From a checkpoint of a small transformer trained on Wikipedia: a variant of Adam for these matrices.
MLP neurons of a small language model. Each row is named by its layer, matrix (up: input weights) and neuron, and shows model dimensions 528-719. Each number is 128 + 24 x the weight over its row's rms, rounded and kept within 0 to 255. Numbers have three digits each.
A block is one neuron, or neurons of one layer that tend to fire together. After each block is what it responds to, as a language model described it from the Wikipedia text at the highest values.

L6.up980:115170136127125156187111123128128115166107066136160108132152131118124160107109159123186106131103113121123081088127093100153153107099121130133139114124114135106112125118144128148108127158125157125131094107161176141111082121118111102118155115133131123124148174093150091141134108135106164135123119134149121105151083154145139126132159123140119151075127117195106111113090126150109102117136156128131099127155126149099125124132119167122114170134092111114105149114128130132114178106113140170127087153134093141137137110113197168162106160123103108153087122146142128126177140094121117146
L6.up1356:139102121090162152123138077145139129146123161127149121152100117128099087177142156147097105142114118096132170107140157087126159107129111121103158129082099155094123137126120096108095137085101150098148117136116137111083115146121122152141124117144111133137129157107133152125107102131145164131158122114108096107149125167138146146084136128149132115127131063121105133144156141116166152127173119149124120106143131156130150140154137153131134125087068162115099126125152135116136133140130153125107138098124158151134099118093159167148123130113130108107171123193123147139179127143127123117
Responds to: Sentence-ending boundaries. Punctuation closing a sentence or unit, mostly periods, also closing quotes, colons before quotes, heading markers and table bars, e.g. ". The", "):", "==".

L2.up264:104114110123161141143140126117103108100180145130081151140093087133079108141161079122137116141133163118145149117115081111137132144131132111145155167110104108103148133122122148118123123129117109184139125078136125138140152122127149119106121134137123090127097103129166118107111138124116119111070112148119152117106115132121117127143124177153134202140158093191110089128114121132190131128123138143114083157100101153154145162160150127143138127186125145102136099126124158120109149103116176120104146128141165154125121091144149102116152113122164113164135125154132092131109143142146123125
L2.up610:118099117110155118122106138160074123135154149139180116137133140106155151093087168133099134101107134118098145153134141093094113144136079111097087140158121114099119116155155146115125108185112104068173105136128135125095117109117105129130090093117121100095161110144113055111164137132122147123118117146106102121148141087168114153128134088170152100126119134154131143084137121165112146127120132100139152163190149121106114124143140110150170090096109155124117107191135115119083114112106129138161143131111130164154123153135136152099109145151136129153134129152133099139113120121128116101
L2.up638:144097102155114108136150139155112160114111052094154147150114132108165125138097150126141114117099132115137128106118121111126144118137116129119121093170120138124119111143109144162132094152135096098130118136173142120114109064136127127167163152104089143154125135105108072106152119153132133113104121142121111134128091127138098119087157145139124121146146133104081118082118160066138125106098128130145130134142095160152161146108099098141130092072157128135168102155164155113091112082118116092140111125138127141121169151138131120121118103112148139138106129115088100133098145122139136159
L2.up683:143120124117187126112123129134108103136122137123099113117124139129129165127123112154154152124135148091129153134122129076107143119126081138138127193148143107086120151176174103163118077084135110164108110134129131172133135113198165100119114114113125140119134143125152122127099091133126110130115146114133107126110144180135119113118141122095113107111174125170140111104157105155159085171147162171105126126136132164091134117116134142155146122119125132101150145144156157140084102115132120139155120174134137161143127140084124118143134148139164128148106105163126099108111144138092134101
L2.up996:099155102123113105109142096115144131122149121150132109092131146125135115143139053132129124150119124108165114106162124173128129133138126118126125166151079109128105140144131107116142123143094126162148131139083172118141120143153122090135146108142121111116131156143087150096087220156138175102127106128137133107132137099121159091130152103090140138113140103126153149136146119136160143124122114114140133166123126112099161081121130130073133124111116125120112113137176115167141089157124130143141102109115124190100140123133115106092163085163153191102129125145146101138120121121148160158
L2.up1542:090088124102151085094194105124170147161118132085130138128102132095150163152115090140123134142113135108139107156089094186155133144135105131087109141142143120132150137158109105160159081125127141106143165114148140130137143116144131116154128154119111133120129128148107104158091134091140111089108108161145146140110113101156095111087116139127127156129111165161116085071135149153129113154115134112141124128113099138093140142191178110151132118087131118103151153170132101139126100085107128155105143100152110138144166102065164143126122090191138118132107124140124102121101126124125086140
L2.up1829:097104117100132102147139133154117160175144138115167123110125122120126123115173074113159124133127147130146104148107106108157136081096093063129129156169121153093108118140164133128142103148139159132102136139129154128141119081134128129128150111108139119135112157152112110097136114133123160085162162142144093115141109150102103106138153076164159124128109144135112107141145154129108137122130151117082110144113066182107117099163151169139155096166182116128138141112156115121096152094106118153133080135177142140109156142104147154110137089177154128112147107136148128125129148112155141097
L2.up2170:122093135149126147104124099164131156162132157116147126114139133106113071122174112124108139112104119107104132119116108129147135116064154092134083169108091111108118146154114141122149137142115104154113125129161117111119160126127104123049122107117161146118137108180113103142140155153152140144104122165130149137117114133116085136151114109143124118141115128145122113147118097150092144131112137163085125137132117161081119149155163147171119120105175116116127157170142099132110108116113136162112101138121144068173141138133119120111119128102145102098109122122130111144122127137133134124
Responds to: Before an upcoming number. The space or first digit starting a number, usually after "the" or a name, e.g. "The 1872 election", "Team 2", "H2O".

L3.up283:148117107145131161153128146151117107146144116094149151116091105134104100137159132168132148130104130138084101115153144137125120118129103140152152117161069093109117129114120137123179168106096083116146121141144150136094156101166147124139143123158110141151125112161069154120063130145187151121124131138128156162135108088152115146118134121144138129153110138117139120122151124138157117148124083141138122123122132101084135097154136149139135148097118126089130082166162097118109124139122135120125117114103115118120154139153143117145151130149129124124126119178121134157094120137117097113
L3.up439:093149116152166156175137111157107147125094108108154104126114111077117138142129161139132142139078127139119169127117112123125129144135157112137129131119113114089122110153146105107197132141073148134147115131124142126121107097142150112115115163108125146122116139120149115155151120148130122113122140121108147108187088132140110126103161140113112119123135172133132111146110157099146134114150101142112111125157125118147155118174097141107133156126116139133140110140104170150151160116123189111130175122128132106095135102120132137126121123098132194126110105105130155091120109125105117119
L3.up475:112134070125160106175113106126121109132134108096133108124102144106096137141121151134124141137127135103141150091145121124107149105106105123128143123109081088108156117090106165157144178160088121145135112158180147097141124174129120120106131133122108130132145136154131122111110132117120121144132146131116148135177104164131128091139132132104104134128121143089166126157110156074144150143173124154175106147142145128121133147113136098127091198095129174117154127187115121106108125139140167131154144134126143136108104123120187146126105124149169128128100116102141136141120135090073151097
L3.up1456:175139126114151158115093149170119132154141129105112130109142135123101173156109162110121152123132109141105142102127115182114146168140086121144111094106131119108138132129142126170088148148116185138166138102147151116114109092131118130146155115084102143114122159130137128119137113134137158116112132088163116125132122154119092138130129135140114112093115150140117099159118148086143128183140107119103143091129108099108150149165086142118144109121130140147153124116129141118126116121134121122152095118144179079136145118088146126129138119086139172132127083109071147139135080130129093112
Responds to: Paragraph and article boundaries. Paragraph-ending period-plus-blank-line tokens, the "=" opening a new article title, and the first letter of a new paragraph (Wetherill, Copiapoa, Scarritt).

L3.up16:108136103147117147131176102139114133133156160139107089146129122109117103108161113138157142124122101120146126094137085143099125160141144097143087151110173131127122149153144122101142108109131117106133154147129160117095164162125110136131162165109127147091107143128177085102133123144150134128132052154110138106180088152126096145141104108112117141138144136154093128174146154096167141079115137105126135122105122126132154138136100141169112170126109133128113138130136153104138137117116158110084117180149132121138118162110113154128145145121109140099159124123148136171141139132141105125
L3.up2115:117096098149132105161120106149111164124141167120147133125146129152081136091108109138147161143130080111118085095101107101133148142147097169111115146136114104163132115161200115142123143140119129124135136148114149129133110129124110093091156160087122157102123176152150096101128169145141136124108107135147142118165094112120135165142148132126096144146146151105119146128114121110112135140116103109091157129115129127106163120103098142133132154180141123115158158159113143121125126100135138155117139157129085122127074116129088177134119124128162131096133153131122116128117127117165146126
L3.up2244:079104067170117152142158115114150119134151154105096108129123110129133118095159093155116201122083150091134160114114139105147138112115185097140138103129106193123085156152152149143148083136112121143159122122135195133121147089144121119113152122142092105143139116107166095125124145131127151068116098112124135144174091169134104143159132116090093103124097097152136153098144173111137126117133134123121112143115154166101146136156132170196082133104114153117156165135138127109150098070136136141118104169155102101126112095080121103126163158124125130113118110119116136130128094145173141132
L3.up2597:105105145151131095183110123114142185101135169126103160128110103151096134103176079097111150101106121118143119111133103145095145136129120089109126117111135182142110180149158139098106106131114113150114158140081130112130146133137157125102154173109161140141113071148142147127097188130127132117135149140158138143135134182105115126117096080106105123160133087132051160157144162139097183130151115141097081149149092115124194135132069123153088169152141110125101136132121155083140096130114128137136146172149157136132163155071134140091129150068132139105156088159114121133105132153151159127
Responds to: Place-name continuations. Later parts of multi-word place or proper names and the comma or in that follows, as in London, England; West Yorkshire; Worcestershire.

L2.up127:113080072124117126114188140150149144145108126125140110129130128112133167099116127139133179126176118123161134134086100099141139089114115106155113132107116128109112124153117089157126102128111123122109134132112091137131131064128101154125109136120126113132156125139146125141145138157138138129092145141120132135145141115117052151123126132087135187103188157149140110178100100138148155119111090147117093147104159109123169161178122083137148111112182143113116096134148142139092151133107173176121112170119130146091109102149121120149152112107129142155161143125155105129098084128130120124
L2.up472:071118123138122136154122103137141122096096075114151162125151079119137151117105162171144117116099135100098148067139154132112169142134129150126170110138117115109140131137164107133121102140095160101173089133155068150105122154138126129129140152175190143152160105122121089167141142157112142144093173113129138133124129078154099131148183146116102145109152103133107111111145119172143101162143115154159113106125143167125125127126064158138148164170108162113099134118158142096098179097131133121134100093063103147142111126121175118132108117120120141154104087123123131104147127094110131129
L2.up1276:112138099105116126107105173110181113152132128080126105136110078091165110129146147136137114142135135141148138122094106148135171155106153140119116159180104147148106091174161142099087136138123139137148096099116124129098102111104135177092163149156125182169189135143140117147165124140114138182109138160137162157142106139120094116136140120116098164126103131125126134117116143088137116118161114143105123127118136148122132116130144151152089145114152158101099112124075124126135137138116148149154154152138145134100150146166133116103099136152140108165096136179156099147101145092194110157
L2.up1410:093095090150101141158147093157111099096095107153084151096148100118146165104125112100131152149109151113169125102140162128147158143120134135113142129120099137160166102129117104101152106108106142115115128096132117083105113139144171105157139195139128121145106096127155143107147164088143083152143194134122157118135116152124166118130140098131144139109155111121121103141123177098164141113140127149156121142194066158135131169157103130138109138064146129114137147120146128170140182115149142109105129165143143134127128096106097146147121136141135128173134115133150132125143140096102182100
L2.up2119:121127101158135122137123133164100130118098124129126160129117105125189129087142178114147136171118082111118181077136120100159187168094123143127148125105120130140105111154151103140142076128141137162177123126156100113133111072127111080114104142081168148144101178124110131145145123172115136133119132117111131122149120138117099152121146098087108190110161134110144128125140114104142135164131117132103079126132096070085157146142132139175141132091172135121148095147117171130137126145102127152111128141108135146145150068120148105134155125109152126129149157129156131111127119116154109074
L2.up2363:124124127149150143125138137123085127197125165135133122107134089144115140116112133141130136128143132161112130157109158119127156112129048102142125116151128142096076164141144082106124126139160153145137120101163189122127154137116101157133135131124128124170144161102142129156151116131132146095107123149130127140139141119129125128133131112109119165134137110183147111179122080158151139123099155161132081161152132136133119138065128139131119147125140170119100133113134122085121108143113120160143133159119117123077094115136166148122125104139120121061131177146109120109100108059141087098
L2.up2450:089100160132143134150132123151150109127124118144139130136125114121173097102154132131128088137130127130207162089096121113097183120173126145116118158129090141119116129139160113120101097115108102146093148125091120133120143135113136161122124129187113116143123134094134143164124151160139167173142111153132105102136115178155053110124128131121143119109164094110139122156097078139137116108120121112100132099138146133134116107103086126123122114093106159120084129171169159100127187117109168123098149160085112106159187125138145146120078149112141127155149148089138113113119113124127114094
L2.up2678:134099102097161114184182124144156077119160150137118103167124122133149110139115166112117094169103112107135138129122119128122140155104099176102134110161172074115103099154111128150162155118089163109158122197147095112126134080105122120100134140105113146139115096129107092113145095119160094129098125127110070132127117174109129122156188153121090155176136138107124094092149139153151130113105095125142090126101148143116192119161120136162144129126160139113138147116137167142126123122066160083099141146163111152134109165090144108153140148134137144108141130157100112101139131139144112139
Responds to: Split word/number starts. Single-character first pieces of words or numbers broken into parts, chiefly digits (the 9 in 1979, table figures like 8 or +9) and capital P opening a line (Purpose, Puerto, Pat).

L6.up743:097146095140156108116158117144082115130109158107167110147166130134139111051095102099139120122121143137138113102076113100149152135154089101156154107147140130138087131135132118137107095150130102121162142137138153114118119156148140111096099145091173141132120158152118116088119117142174113100111160142143123109152119121128113135189119108096126135126172146125149143137145103115110121148132105077135152135088130162121137115082116160176132153161142143104124100100107117135100131094107143155156108125041094108095184139081132153127121103152155146165121139121148083152144139138174151137
L6.up1948:114099139108151114130175157149146106155152166134122096105101129176143142113121100092153107091078139105139125116088111121109157151142101119084141089157138145128145153163130130136150090152112164098117154121128142110102149090134113106104160119100143103122127161152105116061154128145127104111068136115140109123148089122179122101176183083127079083175128140113132133122091167128099144112154156160125114102131123166131184148169132141148126097155113114147128098142113131125126115117132146141109067150170121143110143151102152160111189105109128119130151114158101132134156104142151136132
Responds to: Place names in locations. City, region or country names completing a location phrase, often after "in" or a comma, e.g. Helsinki, Iran, New York, Somerset.

L2.up75:114154133178155122147119153122126150162157170142126128165095132142129105084169077164121097138094163127137136117135095155179092131124139145124089135144154105085083131141137195120115113098118110190187160128117095135116170118127125135112114158141133117097166115152122097119102104125121135161109126140121177098180065120135130098173122112139135163140129132143133128112104118126137095092161134124133115129130158177133124105106126097105134089153107102142145102153155127116106119147120137112101150118135090125083176073132102121071141149114164115123116153144120080106079142115123101134
L2.up288:152090144142151134184150162168158147156151066155138173114164107132127135078143095140130122079150108143122153150153131106138162154141109097123139125120073110068126175144167164118091100155151161129134147122139132083124171144171134127105140143106130102135165095148156125134118101142092132131141152125143120131145099105127151129131122123139146110154134112105126124085136151131152180133130170115134122125119177166154152088135141124128108113105144141105123129151122114122091059126143145107117174137122137118117140147109126089093173105155142139108158096138077126133100133136132097089
L2.up766:083162117117148132166141137120155162174160095123152117124137105116129119132102130143149156113124094147092103124144161181117175099151158106101127106131165125096096120099114178133115107103148144094150157120149129082150130123075097126116166117140119130113147145120142135129133106139136122140141100140198146089184072145127151110201174150085132113085166119116148116100125143142132121096196165112123153166161185113121125135116104132091191174138109119099113116131126127103116125114125156121118160118123161106088111146140137139099114141104146137113127120113081157154149124105102122138
L2.up1630:112125131150196143164126125122142143127123128153112122119119089170144148129091112108093135105097116108129108159127119126142162122097110093100146133145130135102095108155171169162103111145148190114112143125144114150132124121115128125087148141134151110158116122127139122176155130133153118155117136139165136111111094145166121112117154108122118116141077124118088121138103161089126126095132134164152127096104179126122135106103131150151126154093129124105129110159117159128140116088098131154148118128091120135113151154095123105080120122150140118136146114124075138157112078120140125084
L2.up1755:137118087146154162122140149176108097133103116116099142112105117094152111147128111120135098163109094119146123095121153169138121111076141116137169125120143119122105081123143126154110146146088133166152117130078163106112111114140119144085091121140113193145124090153155147150198171138110088149114125133124109111178121119186194172147145145074125130165131139138123157158126139178148107088139115157138104090086129109109140144122145127177117124121125113091158174108100124081116110087131131125129111138074110141141121124118121125106127134168152132102140119140143128187136109126164126125
L2.up1854:132061128160177132134116124133137092153164153134152097098147129118106158118120120101152121122112135090150137172152133117119144123141080126089131121153107121126102109139156114146104113130141169138134155135118160114175124092123126100066162120147141136176140166151144126129147152175139085125119096154150147144154062126166124082180133122109138090140075107085107082150119161143148140068132184148094140128143150143105193119134151116147144168092105127100122119132140130124110151107121139173137139137142133133077125140129103144085181094095130138120135119110132134100127091177165163156
L2.up2284:120116122114165139145124150112111133131159161102147122112134115113153094116128135137117147109138122096149158154099140128186111144181101111068113103139128116179100122136100157099095112125143110106131114138132128158144139093132145107124104163112153103159127134170155143114114155169167126164112119141137146143134093113199147132133167135129137154095103144112082094149130148138177126115152132118116158104098131136083165116099129096103125146115131123109105150153128161089148087114107106148105145105083125164116096148107117111115113113155116181108133161164099168116142075094142123116
L2.up2439:132128058111167170127149146142160139146125105093125135134088110124121098120148125138147137152124117072167156147107142147129154148129123105087099162122131085076067153149147104125128131118098139127154142126160175129077100173097112141116131092133174142136177110111158126108132146141139149116155128148152138155128144079154124124102127113111128162148154138114154127113125124147122140119161147167121080138077144144149180151141156167110092153142107128141140096137166080151131145144131134116132127137119127120078145129115140165083109142137152129160128093109121085138118130110118138072
Responds to: Place-name completions. Final tokens or pieces of city, county and region names, often in lists or tables, such as Zagre-b, Los Angeles, Hertford-shire, Western; also occasionally "the" before a proper name.

L6.up1085:114162136052136147157127125132132127148159158121111121148151185136168100136148161128127126139095131107128132120130144118149094104136117194119102126101116150120116088153120096155126102121114127139142166150162134070149146110157114115136106153130151153092165140174115136102138118126115141142096104101128146081142117147168129119123171120111111120067140116126123117120091111133125118110132102130088114163118134126130126156123097127152134078098112098125137118164132165169131142121133171139127110156125126060114167127134165110104162114074132095143151150107145165108115123125097103104
L6.up1439:125162127105158164089131111144133138141126102097129087118142158185140147121147134148133131096119117109072151100123136142134101081140106157156111171124129141069095152123101103118134164102103140153151097176105110115159153088066130121143136103122136167183134149144129133094186133139103083139103137122106171124123118115110114110158083095088104156126129082150170108165130117149103126135155144167137181128085147123111133110121098115139141126128153090141128140163130167157145115123099145143142125132098125154106157163118155118127161137128146147144147074139129092126161124126090114093
Responds to: Word-initial P/F fragments. Fires on an opening word-piece, mostly P, p, F, Sp, that starts a longer word, especially foreign names or terms: P|ahomije, p|our, Sp|rache, F|olegandros.

L3.up610:125127112125110146142119116157134114159173125122169109124143163158114140136110131113118128120142155079152165120104153157133101154157106134080144107139127092104092126145141114121178083102104110126126129080129132105142118096140142096162134132124149122104144126118140114127080141134099118154141119137119117112128104114170095115142158139125095105157164104157131089163128111119161106175168135092165114145098155143066151161127140166083139150189102156124136136152121113083120124100118124155153126173126127141122128089127123137166161140112146129137121097119123136117123152149113134104
L3.up1059:117132121139186134124132129142111144137092110103149116140126106156157128171145085145104110095120088107146117121111087135130174120139143109092112167074082109161148147150132117077141179170184102111142131141086140105131147108153094178063134094126138185085144116167130112126126138096119126109137099143142157109095136127127092151105127129124123126130181128159121121153142079122157115152138124150111095183113121128119125119176142118110118157129138159137085099141173105071097096148148149138102139153111154140150150142138109145154115151093117120096118105113180124148127149095128122083
L3.up1585:134117084123151149158140122128140116094132088124145106128134135179148127120110111129127089078117082124093135090128109107177164099160098127121065182131082131100144111157136187171123145156060122112180141149128079133144137143105110161090137128150142157135129135165114129183127105117115123158098154153144156123137141149132064106137131140148092133155160157097125132165151135121112110140151102122148132125120140120103128156127075121137128145153152099109118114201133139124150126126125121120084153165100068115123150134156134164124166121100132121123158109147148130127125133124172138106
L3.up1883:101120137153120153123091113135064110151117115108164149131126159124112161110146083140120124124115106115163122108133108171131171102153112129126132088134105130146098112132123084137144116132126161170103143133128129121136107117178135146111124126114088153132125105175153115099151120120081116093119122117108109122148106118121134110113167160114155147128122123111120103112120130126138102135149117137178137134117068134097135110112152096127157130140146133125126098163151176124134116173154158106138093135138135098141111155104122109162144124138126137139132134173135130125143111121151124116
Responds to: Space before numerals. Bare space tokens right after a team, song or entry name in results lists and tables, where a score, time or year follows (Ajax 3-1, Gerdundula 3:49, born 1975).